{"num_hidden_layers": 16, "hidden_size": 192, "norm_place": "pre", "norm_eps": 1e-06, "parallel_block": true, "init_std_o": 0.0104, "beta2": 0.98, "max_grad_norm": 1.0, "schedule": "wsd", "decay_shape": "pow", "max_seq_len": 128, "doc_mask": false, "dataset": "wikipedia_en"}
MLP neurons of a small language model. Each row is named by its layer, matrix (down: output weights) and neuron, and shows model dimensions 64-159. Each number is 128 + 32 x the weight over its row's rms, rounded and kept within 0 to 255. Numbers have three digits each. A neuron's up and down rows have the sign that makes its largest values positive.
After each neuron's rows, "fires before" lists the tokens most often just after its 100 highest values on Wikipedia text that the model never trained on.

L13.down394:052132087161140123143081102143159123121176146126100066152118096167185112175128149109116101152097169092146174174098138163119101124161124000151129143156093093133129152164115148131091117075158084089182132092145169084180129140103093097113107137149133172139173160187105140204081176127134127096
fires before: ",", " the"

L8.down317:000147090099119140162173102132147185097121079185106134101140151112119136091101138092099086077168064104141169100097061102166130153098166024118119140092112162155077182143134128109147155113129141160140119133142174153108169168090119153145139151125148123100205185133146122131107097129089109130
fires before: " |", ".", ",", ";", " ("

L5.down302:145113101126103139134136152098094159164114103096171135090208152158143040123103160116118158135149104138116080123092136111073096189174142130207122082087169096115175134110075113178185144109137131099150167111181125143137107103068151106162185084157121114158127072125066111126128144121157089116
fires before: "-"

L9.down43:150105125098184129120124186131098143182147139190168112120091139149124136121075129153193136115162180124054104155056094067148095126128132087078132060179172155143112149142159108128093169177128075103159128106163142100120135113191103159070074171122188153144082099136146123176138147158153099188
fires before: " |", " |\n"

L5.down395:155156078103112147123138110113131147158162139151123156134173059102133104141152158094095137138070151162105115107158119121102089096162099103126119111154096121108130116143152149118117139129117169113107134124131144107204134143102185171110119094076104150205108154179165151099114085089090114126
fires before: "|", " ", ":", " Post"

L13.down361:063154150141087255145042144148144116149152160151149135129181135090194164150118107094111076173159110132109152102154116125102148103170075140150162109106136160145123163160087097035134086174162145155162139133150175109090101077123165100095125142101103118169096105134165089124110171118112151119
fires before: " ", " |"

L11.down265:170143094139132079162142185144155173153142098150108104167125144034077158115076119099132130142121120116163145141171080097143140157110118134101114137105144148167123093143092160158176075167167141172059147160141100108097103178112168124110066147123127162069143126113084140138051151164136183090
fires before: " ", " |", " ("

L11.down208:133173154095112149095077075155106175150145109126065076167134154147095158184189101165078124188129088165114132121118112120168126168108155154162131129166205168130183124160096062094145121088106181150173086119118130126068127162129172130102094140154142098112154145127122163153142083168148155168
fires before: " |", " is", " (", "==\n", " and", ";"

L5.down256:173117130114181110115160123145118098145144056104156106088111109113147128148154117100159182136075188155089143112092137099115067118186162151130165144075112096135210148091100126082091115056149116126078115169167156116172132129117195119140191115074136169197133127116134163107139149150194115110
fires before: " a", " the", " an"

L3.down51:074140165097133119144103125143098141122138142138117132084106075103126145138084146092141184104120111167127154102190132207111112158133133176113123129146122123139115136078135175147119130083151152128084130143122167149124115097063088184102143082152125138124153117140133173126148071103159149138
fires before: "|"

L5.down214:236161153121150167084143095137124140148122114132154140172096111115173075129133127119073172140102216065156133147136112100099151114161121068143139219135096136175171110158075121088107147107080145084088072185114157113143124110127115139146146146123118161168111041149121124091093184121147090170
fires before: "0"

L13.down202:219120133105126184092128142090155075162198128100150133062135100165084104173096116106090151169137169105139083095140133103183125193114090156127104117112172122107146111167072093112083075133207149136128123102107135148137114107130116111146089144104130136148148171030127148103151143120111193150
fires before: ",", "19", " and"

L12.down250:153177114113147159136088098115114113115216133166120107162138094134172139089083107155106173123135148114063154139122146144114137148169088161149179126146140153137091097097092094159171152116107113144109108116101155150105142120101104158141192163177127124170117135159124175125109091151143115128
fires before: "|"

L5.down51:096141100073152154134138113140120107126207162099091128098153080136126090088109099174118134193144122111183142064160116118130148135142081128217152137130121056133120085095126111121179139120139136101097131143144090074044101058129140187100207061152167074102060151157153109125158129087143123168
fires before: " "

L3.down85:092201151112062078149144104129143082066193134156162125123081145099143171108099141091118095045189083125102083145119075132163135168094132176165141100148123134170133104130097182185145134072151131112115128134116117137160131089110134124137170134088142134128149104196083104147136120085146118176
fires before: " |", "|", "ai", " place", "em"

L9.down339:156107146119149100186126176117095140136138084119080147133153132094089090063187180179107146167080177141124131110106195166130110133135076150044122134142081069203179115152069143105174172121145217087123148085126145129176118108080132153135124133152074113100183143171102128079154110195144136165
fires before: " ", " |"

L8.down173:197102155132102089131140072106119135079128122227087129098083125126128152102113128132104155129147158174172116167155124110151101121084114165119087146150119134164091143118100133091106092131117170127196070098098155156143070093110115159144062110097086104140133136081145146075162139144150114136
fires before: " "

L9.down77:160130112123184059137112090149136151135111128116143116140107141127127196128121079147070159116166140127156129115114116134090126121147190152102123140107178096185176154173145182134081123067104157177167109106113120136138088103109183132056149121128064070130088152171114159114146069103066146088
fires before: "-"

L12.down499:099103166110149105097096083128170163152150151143170064057151124211161130142153117093129188161176083126156150126080134095161060077171141117140088125037092098117149095142118157149112143115108192149115116173116135200064158156100143136176125123100160104112159153128126140154113109083080129125
fires before: ".", "%", " ", " |\n"

L12.down491:130146110108122255106115101146160143188150135125162110161133127109105132126086137139159194124126161137095121154133168161105135116136101198093167129101120134158103075163162150159110132100105122096172063056096112113133126114129149156068162113120177173116093187126106188119161141065194092105
fires before: " |", "–", " ("

L3.down31:135071145137144135188128111117091144144059152110148133131193101138105147157163156092132139090111146136107157145145160145108109099160138136185189114113103098173129157120133169132089137094188102164105118143126163117174085094098153110148110129094092113128150161130124118101104115089110127138
fires before: " |", "–", "emporary", "rol"

L7.down405:094115127134131174090107130138144109149134115172108070110149088118114117100191192126095050129170148152143087189100112132136145090142122156145118121121129085095132117165150076108106130107102077080146141167169103144098182130101149188144172134219165092148137136139120139062127072147134155124
fires before: ";", ",", "m", " (", " |\n", "a"

L12.down27:039176109149140215089105124136098072182211151111136123096127137147110089136110172116095115175101074125179132145106125137146099129102084115205117108119135119073117172149148157135130106086169148143081142166145099164107106090135159117095125099131104095088138135078184123162070080197123157119
fires before: " (", " is", " was", " in"

L2.down47:094142123114099128117129143155112163132127138168118124070112106101160155129093115122151204101103124162130167113175145182093091132158134161099130160121106135138148120061143138133120136092159158139082131144118160158150107153086121169087141102140126122120114108170133190090154080100182110145
fires before: "|"

L12.down474:186121112130108160141192079166171180098204124071107147174098163125177131111119157125097129159084085124108106102145085118176137104039118193162134135198139155112093087109136069130125147107125106113134171095161113154158130140114140140092075182181193115086107095136073065127079122148099113112
fires before: "|", "M", "F"

L12.down397:059123166132095211149172121148146131046184066185152123102122137140139116113113105151117137163120121168102146168156159085176110142168177004127107106147130168143139112107139072161084120134115106092185141145090123108153150111134107097083147103177161120117115121129123184114060092152092136152
fires before: " to", " from", " into"

L12.down422:101124134110138153120127120175179110131183158074146133076133086226079124087155187084124112118164077099126099177159127133091148105137098118150091143142115155138154156154125124141129115122096146076122129150149217102135093095161118205202205149116102074139140107103086147123101107133120182135
fires before: " |", "it", "ul", "eb"

L7.down8:107113150182162129167119143128142130107098095135124154145102231115165109136091171076146107113175126173121113152142160121200110167165083077079169089147176125128114166093131087105066133093068141181093066096114125145099135123111130120078154129142159123140149192156165155116161088123053069121
fires before: ","

L13.down119:107095120116137123153141142073092138126104187145122104098128098146098106102131110113154068093128100151196163084199110141106123123103102175119082138220121151044136123133147153097082158136145181122121093153094126148105108150116155157131155074148101106147151110145133060139078147125143128097
fires before: "-"

L11.down56:000133104149131177143138083090136074129073130101138137128153111058117124164126143159110141089108111193154079145122110104127116157127118050081139145162127113145091138132126108099058166166165149114145122121152178124111113066100131178133196083119111143153117129136144151104135132124146163161
fires before: ":", "==\n", "10", " |\n", " |"

L3.down202:163155144118081133157175145120153104090143122145105085182142131132113118157157130120181073121141123109150137088135163168197204108111152127138118054129117140150121134100089135211093122133139100076143210166105140077064134124138145137147049159130141156104129067153156180194105106132114165120
fires before: "|", " |", " are", " was", " is", " were"

L9.down373:115113115151124090121176134089112082098139097127122127089138178137127112085159157175130140121105148179101149097117130126152150120164095122132097123128149117128150103147133045119119199113069165167101106037146154146174136174091110148100056089223113165117154112143097145112185130090091104090
fires before: " of", " and", ","

L5.down173:146138157082097121109103153135163058126125139131121117166154121190117127128137098099194095145104074158123120161123144124131128104150157145134139124121090107179206097105126112101149096092123095086123179153149150107101175151115110113153106147153130233177166134121138120186102073118129171070
fires before: " ", " •", " Time"

L11.down210:223126172176178070111134163088127123102124167119164093141141150131149144094148146144120125140163118183101157100096117208172138144148101142145096150138181150151114175092141185165085174095050102125125122073151104117155111136109164162116121123120128088120144120091109130119130117055117105118
fires before: " ", ")\n", ":", " Post"

L9.down40:124115113129149102157141128161075178149169141118126153145155101140142108151150130147077075108154106180109216137124150100072138144137149220063121131183110089140094165160125117102111169144121098089081123145112108112065054101087189145128134115139118123092151175167071125152088159135169088124
fires before: " "

L11.down330:072143164167131212122158121104110132162077076170148090149110158169092142142084107103159076123167101134132160135091125190129123125146163171145142094110181126098115144055105137112105120173136131158137124119143187144098072107137139128142121071154130086107118181098085118153101114147097153176
fires before: " |", " is", " and", " was"

L12.down38:150144144124044064099089109152114135187158171124098134154125118074136100113144095127108176188127099104151114114153111132119076054201075140126088073129141147201121109192104079092112176119152136144111143140127150124106148170125164121125120117107099131126108160127087118112125185122175118151
fires before: " "

L3.down217:206136156108122112110113051127085175150153105098134139148134142100139132123177090132136127177030188181097181095155163116110132135150142097077131135110135123091109119107127140112121099077077145073177100073075124119156138161129149116157149213163156140142132052074146162133101071152188094167
fires before: " the", " a", " with", "19", "20", "ative"

L11.down469:115124163113138113142145130087158174108128140146108080164135105158143109163187098130079082118164172118083138161135080115155117159084146151123145135150157052124134175108174088085068112076153151096206202174058105174071122179131127148093104123195125114140112115149151106083123120065098078129
fires before: " ", ")\n", " /", " the"

L12.down209:142142142144139126111124138126164135144122136151177102114079156117126110140131116114115125176123151169106119062110108223128103130107120155135137133115084177140106162147075110115161094131155118186159090138104048144119179199162116095122125077030144132170122086161158164147161115168110065143
fires before: " |"

L13.down470:099126169120078096142161132127135155148189140110162077107120091106129141112158063100148139125078149154135112119181138162124105111098116123114046147246205123128147114143116089184135117146105124124162133168094112149109053171092117132115171146115106143115136156107126113130118127168120141090
fires before: "-", ")\n"

L12.down212:090186132134170201098133113068117133168117148182117104180138113170159145135155168160149109140097155155220138124108090149186153142104078135106145146142152036102137101180117090108114185126136127140092141130112100093117109177128112151138144131115163121142136112143127145081106161101142147133
fires before: "==\n", " ==\n", "==\n\n", "==", " ==\n\n", " and"

L7.down144:141104120120121238104053145118125105116115158154168131124126178111129132118110131090152109155090066078143096140155128197125132113155145115072069148092159098151153085128103118127114171114147104108104142122136121152127113141080088090099191127116142111140083163126129122112113115116142148190
fires before: "0", " |", "3", "1", " /"

L12.down40:021132157164094249174124084133137098123085101124130157188093174123079087135138087149132177157164127151115119110146116172114111109083173152139153100107147112116117136083155122131146091080156161145135178145125152140105103142116064094117121184139056148089054103139111101149189107163098192159
fires before: " ", " |", ":"

L11.down366:236116085086081111101120134122142150199126101121122194134119126132069147113097130101113123105172035133135118116134217090173123171153143196111129061153157193160106117153105139147155154111102079119052115152124118158117144101073141103083160106171129142149119122154108102081155172207094137112
fires before: " |", ".", " |\n", " of", ")", "/A"

L11.down4:153108128155148056119153144134134099136178182157126140155161149168088177145102114061125115155073216109145171059138110126111163083153156141056154161146154136133161123120154135128140109161154146122141158088100108093101181113181122140147161129144120086098158123120107128126159122108118105129
fires before: ":", " name"

L9.down483:131128122153172160123127062117142099092167169076163133126168135100117128110103122139095176120131130117133195135144096130105128126129127162168140128105090174086167093062112130133186131127135130169190098129136062208148138150118148182180107120092095120179177089102132153154060090130099108160
fires before: ",", " century", " and", "."

L9.down179:255106158142118090091161093147134138170076178148144084122117097158124122125124169140162149121147078122083133166107192146141097094156114151150068125121111125149185117114086138127110126121097161140136140098171106198138150146161168117157121150127119161200102127095146069080125108104098142118
fires before: " |", "02"

L9.down34:140071148170179103189112084116118130110171163169137135099167118053095133131121121114148099066131029103116120123158135174085139170128109143146107124102105139066143195109128159135140156125126123183103072122150155196103148148075142153121123096076032113160148041106156124170087125150154142119
fires before: ",", ".", " and", ".\n\n"

L12.down170:117170120140140112150062127085138139148152132091105113120069162163120130113156117111149108102159166108132124135088143175142099073166130104113127117121198148141095180136108112139084140110164150133131151126157146106097114179158119106127124184152098147134114123185115183132131092153058127155
fires before: "-", " not", " that"

L5.down397:098124115200133176155156162098067133101141150160177091157112127180079129126137149153061154123069184174094084155123106145238169158108146098172135140165160085107066115095114117170095136176138124134173195122151147131103121105096109110103077146156148142122174134100140088116161151134082142102
fires before: "-"

L7.down60:074115173191152151118112179118084134157126097124090198146091104121136133097158115148082100129172057147067120082144057139103126194093157081100156139082155144130103142157102132110124086123165168188081140120066084092116146131122167106126152099067120082084169152164097196134143144137078163114
fires before: " "

L2.down255:123103116120143152155147133120095149186122094176119101105098191037135136210117161094143129144130086096151141154140135191132177107171124167157081151084139149134121158208147145162155124112125082124097138167130169197172112112107130136134123084157087133145114083102109140086144150144091120098
fires before: " States", "0", " Kingdom", "\n", "|"

L12.down185:043142116182112158111156092128096154105143156098119112166079159117182165105084168132106183166107119127045139088180080107124082157094097140104181178147126118103097120097123118154116122134118125173134084102158074098089148156058162092133125128156126072188073135169190141137191107145101135130
fires before: " ", ","

L11.down395:158106132144123075096120183129112133175150129114166140100120092142128141127150101126099167138155161134120102096125109105124099094073117133123200137145146152161101082073113135114139132122154063094116132104131155111109170138102167189075162160107133133048077201153110165104117106167154126181
fires before: ":", "–", "20"

L12.down298:058116137127132137169146085091128152151095149140097093065137151111169145105130078145118127174133136130146173132198098150145145073147118166191139109108165115136125094182105143138146062142180147160147099105115103128153133103152142150165181116116115188077103107110088073061113176118146114148
fires before: " "

L12.down409:237177114117149040138133107102089139159190131088136158164114123115072098128151147065131143178148165139158093155084176072175167143152204183060108165171127130105193175111104128105107110178108166092138145119127106106096118162155121121101139148106187137112114152096146116122066107135135108110
fires before: "\n", " career", " |", "==\n", " information"

L2.down137:165158116095146165123153139117179154085056106180092125162127105123100126120120115118119112126134075167111168126154129096092106149101095146117134184169105144097143121153161141154139116114136127162234094178108114145144100144103118115203124109129142117150155109142079101123108138103102120143
fires before: "0", " of", " is", " and", " to", ","

L7.down57:073108182151135209105082178109100148113160115138081102103172178169099086172150130170133081135144142095171105160129096148149199119086170152204199128060198142183095112178129063159111109106135157110124158110128153107116142172123129143090117121115169113154119142103159137141140115160106117112
fires before: "-", "NA"

L5.down54:100174159172159110067086086092084118112156163169086178161120085153122093128149070075111107172150147181115124082121167122134094128134064078149121051150132122145127095130106113143152112136155092138109091139072099077154167084108148160087159163118116100148114100126130154100197079122149134177
fires before: " are", " is", " was", " /", " were"

L9.down59:198155164162102067156174117164106140178173099153093119136094088146162107077141165113098124065117090116132104151120137161123065111151118081158128134144145196162166125113098104080086186120107130134080098147130136170097148124162138125145175126083113094089193131148127166111143086081150103113
fires before: " |", "P", " |\n"

L12.down470:109119188126163201168112145163115089103080119090131114136133071158052097199138111159110096094099106130123077104162116105172101119114135147144092150074123133105098120130137210157076097193152125128140139152124119177145178165109101144103068116134101102119153151081139115080170167047139157123
fires before: "|", ":", "|---|---|\n", "|---|---|---|\n", " |\n"

L3.down347:098170197083152147097111066097111135132140164118130181080167196156141118147144131124170127104093202153112107106093116127074090095087132154085000148141151146106070091162119143141161160171153151127159105113175167142131131107171142119076154138122137129128148114168102171130177107176145098131
fires before: " |", ":", " of", " |\n", " ("

L12.down306:000148130102166239135116166138089091108128116145197060126135104115106129159188104095094124122100111117110145132119137078111110161206148083172145121160122141136152133056113145210072120079157096139135144152155144129104127095139087131130162113093107087107131114127142135125129135147158119141
fires before: ",", ".", " and", ".\n\n"

L9.down379:125125173099107165155120166124145145169142137110114121124159130092121094176113141110150147112118154079118185154164159076150088084116140091085121115132135178078131201096136112127095120208118105136130119067076099122130090116126087096148170154141112096140138174143117094153060069143116100131
fires before: " |", " of", "==\n", ":", " known", " a"

L13.down279:112105115110150094084145141072115119183137162178129047164199124120144129166168114138069146123114115109119058080181134098109124107110146162181078127071150128133171092148130146128120135123155169107099088095159162158134027140127133161169139105141129188113144117157087164130148105137154146101
fires before: "-", "|", " York"

L2.down429:172131147115179134123106132097096108099124094146124152144139164009174111105136108204164064164147075162120167128075162135126116140117114111067070136137195123138059143086130121176178116127134132133183154135137139122095100101141142148067195173119092087131136073203112150167143080163103096105
fires before: " are", " was", " is", " he", " were"

L5.down343:056081174117149083157106110175089148115153146139158158093131136130123132149059084095131117138137213176115127095103103141068109141123158191149134084235130134083117113190110107078102140095150123083108142048133068112181104160150197150143101167127181121140098111168119144119133145110126173136
fires before: " "

L7.down172:120140105135122191100122080165190092109115127143122056143160195176170113178052119114165160169142117119183079117178143133139103115107153193114102103149117153114111104127095153118109095152150120093124124128089094142099122071118146150148168134090121138145107177123161192107128141076120164179
fires before: " |", " (", " and", " in"

L3.down63:174117126115130149174139178079192159129087121129147125127106148139160145151087102139136140130113155158135145092132131101135110145151134135183135185155092061138168121116128085075130107149101169151078143122120169100108112130122104075177103169177152153142110089129159183127097094114085082111
fires before: " |", " |\n", ";", ".", "0"

L9.down128:092163186088156161093126172123099128093147069135137152111129115172143093171100080172078075157138070158152140171115112185107106161153108103103141155116174116120130140132154157148107145113108117166180119121180160094139090107095104116123141146114142110140100087142163138116109151099143120058
fires before: "-"

L9.down364:154157149169138142091137138149129157090099140208110110119114112074152165106098121075111145075131166101095071104160122140125128145123179135146064099140110112095161194058124104149140159177139116115101148159063164187107116120127083127154152156175094112152171100091183192175105114205134105100
fires before: ",", ".", "\n", "\n\n", ".\n", " |"

L12.down381:113120182116090129071106104077110150106133131116138073124072108109162135203203174099150124063139084120150145108100147140139129144113126183160157129171130126126110154082097065147140104141121188189153130122077171108117146159113112147139095112079106105131126144053173121187144159198126114154
fires before: " ", ".", " and"

L5.down436:209124170130086169124114138129082127106203112123141116142114114126118103171089191123125094054091116108138110111120079102079124175079102169145094143163199059119136090123131145130122137058121117136143120145102124090104129100101121115110117132204091155156134119157151117127145108135160153130
fires before: "-", " the", " /"

L12.down404:182164075130153105097146094148161135127091132138114142140147138126190142078151104083073110115092127101145135141123070162123133170139137167118139154118111109156068105102136100086129160117115124175118094171190104193174129099117066139088105077088112041150081131135113120159115115129128115095
fires before: " |"

L11.down215:116082106197173077132126097070139100109147080109127148123175114092166154127147147150111157085108122148174154118142126165121147122130126110093100155151157120100135137101076143088138095115159117146098083098165118145076090101111120183129111159136118103122120144102172114101129107079127115105
fires before: " of", "ing"

L7.down117:058107119139135120064140128071116159035144141117135125159149109090166117136148164099174124073145112131134121125134076138108156126132114188119128173133145095091113103136091106141087139152107173144113148134160160131120137184109071110158120132215109164181078100136133090165139077130121120081
fires before: "-", "ic", "|"

L12.down350:155136178121120150156090123107114181202144116107139127155101167153166131134118153188062135114144120186152137134123110173105118145148073143156077127126127150109103174156155116091161106058113131055126108180147129092044085124095123113145111113112092188188123129093138140125130145101118152095
fires before: " ", " in"

L3.down59:047191196092152146138169161145136124090174119134082137159124098115126123133160133168076139113119091134134111142154146138131104197101118108117073139168163136124148098093126067116115110093105175070120088173137127136182118091154068184127167145129137177065092165143124108138124135123095107113
fires before: " as", " for", " in", " to"

L11.down264:065029108064152095095132060151087139129146112090159123113140078167111123134101169157081186117129160146107179178112101094159140097136085064129167115154142129125108130130147149134160135119137063137088072125151197129132138134125170154137151092145133176141163069143113075099132191146169133118
fires before: "\n", ")\n", " /", ";"

L3.down107:254120137122132140130147092071129124142122154133167108108139112072132111171141135091075135133046062129171166121122130112107092132114126171185118152152130114137157149113064160152098159141163100112118169107092094134156107132151132115161163099139092162228098130114123134140197111124157156108
fires before: "-", "="

L11.down385:043114177149120078068062146167103129084207112147081176111123137071075177139146118133146134077128089108136107137136144143129161144133148061164176180157130086122110123184154106117162172141102114107122115173106126125126161186147084159118125129134139067156119091129121151172153096130089148116
fires before: " in", " as", " at", " on", " for", ","

L13.down497:100156122156169163080118099126180149172158103168088143093143162146147132087096154107042140044153078132145185100153073132127137113147134108160115128130100108129102150115162185140100111146135107170102100080138148142150165092125109181109129116149177081158108162160086160118104072184116113111
fires before: " |", "1", "-"

L13.down404:058138093188161255093222134186155134104115130119117124152156144084114103177117127146150133123110175131115120108142135151151134145157136084169136140120121152104090173139130185123147128116127122114117144122167120104060129117061124121108179157117090139133117091177140105106143061157177061149
fires before: "6", "8", "5", "0", "1", "2"

L12.down321:093128103061182135134165162143124082077151136167102177137131184099091073088180093053150137172115123111124166161137120144074080101129153125186170151090110139168077169115098169099193109185153112133168127124142088080097152122128159134088086153142162094090135097126118153127143153119103144127
fires before: " ", " |", "'s"

L11.down209:035141135091101139081122105113128068140142133142152105077099132129117163131174213090176152061141148150159174193119109144143187124140134142133182141151114181087161202184129106118085077177127124128093143154122199106103118183124150130150171092138124104112080131128109127056100099154129127165
fires before: ",", ".", ".\n\n", " and", " of", " in"

L13.down222:000136137155132247124156146113132110088116109146184133153129104125123142109167158143117091160132154104143082141152125157139164087117085053133094163141080082125123157159125138093117068118136154129135108120143131159144134161088132158144088152095129116125134090125137100140055079073146166116
fires before: " |", ":", " The", " "

L12.down50:096127180113157212192134172112132151076107121111119178193122139145117157137156160104153107066143193133134191161137108101119194126143105107097061144105187088156160099134115144057120142170157167207152127158135144135113098132130132186083092116143147106083132159117100128116086090095106178159
fires before: "ed", "es", "ing", "ion", "ive", "ions"

L7.down95:126164114155114066097090149121138121172099114090120197148088132146152139064172098121160094099116094110173127104122111118179095095134080113107123168159177129173161069173096138108155168044104154092146143054131154112158183142130156130103125109115132114180154115092098123092140144131108114127
fires before: " ", " ft", "."

L12.down421:055165156154155130161151109119118159106140127150100077142135118167178148080090093128165100109128126159117112115074132139160159137090084105154144153199158178168064196112103069131121119088109149162158127076140145107087153160155110134124163156175134133108160141161097095133130087143133099120
fires before: " |", ":", "==\n", "==\n\n"

L9.down288:089179089185150188108149100168138079109144145151105100156118082149081142127152093145159125061175072133122130111116127132086079106153099184105065121127150165128144128057160183100106141118071073161111117119114149187117148164109189154126146128103186196141129150144133050162146159042113152141
fires before: "o", "on", "el", "il"

L13.down345:200146110154062198144119124152123106089146149114109077116128119148091164121124100109107114124152142137191161148103166109163125131105105162172135130128183210083101138104091161122120147129144133115078140138112098159051088076146141088149098116117135063135107087141137121176122174072186168120
fires before: ".", " :"

L8.down329:233187164107114030109129147165156099064149154159110138138170147105107124146135132153088107167143101133141156106104114089064090111138087137037096089154155143150149124111138076148145146087095093149114135146201182125132182147134112076130129189148091160091115131147101067092092103127099169074
fires before: " as", " |", " to", " for", " in", " by"

L12.down41:054143162147057143111079131144134146145168108145126104126094134157180124145152144089142138089095094110063125088083153161076078131109083123177078118152124180149173145094116154083117121095120136126133131137113173083144169143185142109135092097126138092137123096119120153134108176093152170079
fires before: " "

L11.down445:024146106079137127126058135181124103119126090136105120118201140100174134096119056148098129129163111150075144110145123051134170083086112091165111130126113173196117084134124133138153173154092102137115135108126144088158178108095104150111106152130114162142152112132132193108125149101102118153
fires before: ":", " zone", "ing"

L12.down272:184165135105148220105138140113183095129113117157100152104106146128138121161143069108078150130126149165115176139139143192056140116143127153102114118133080134151143155148153096111138077140155141107156115146121177095061115133159098113144219115069101141168135112153128159108102068157183139162
fires before: " |", "N", "\n", " |\n", "|"

L5.down17:216120095127112137093144094131167132118115151129081100120132125094148145119104156128076148118121088134126113102105160151134219129158113102167123156093093141148150119125146128101100197077160118141207114068140218134104153116090132168115123110161096071103119122145195150133140064077157168159
fires before: "|"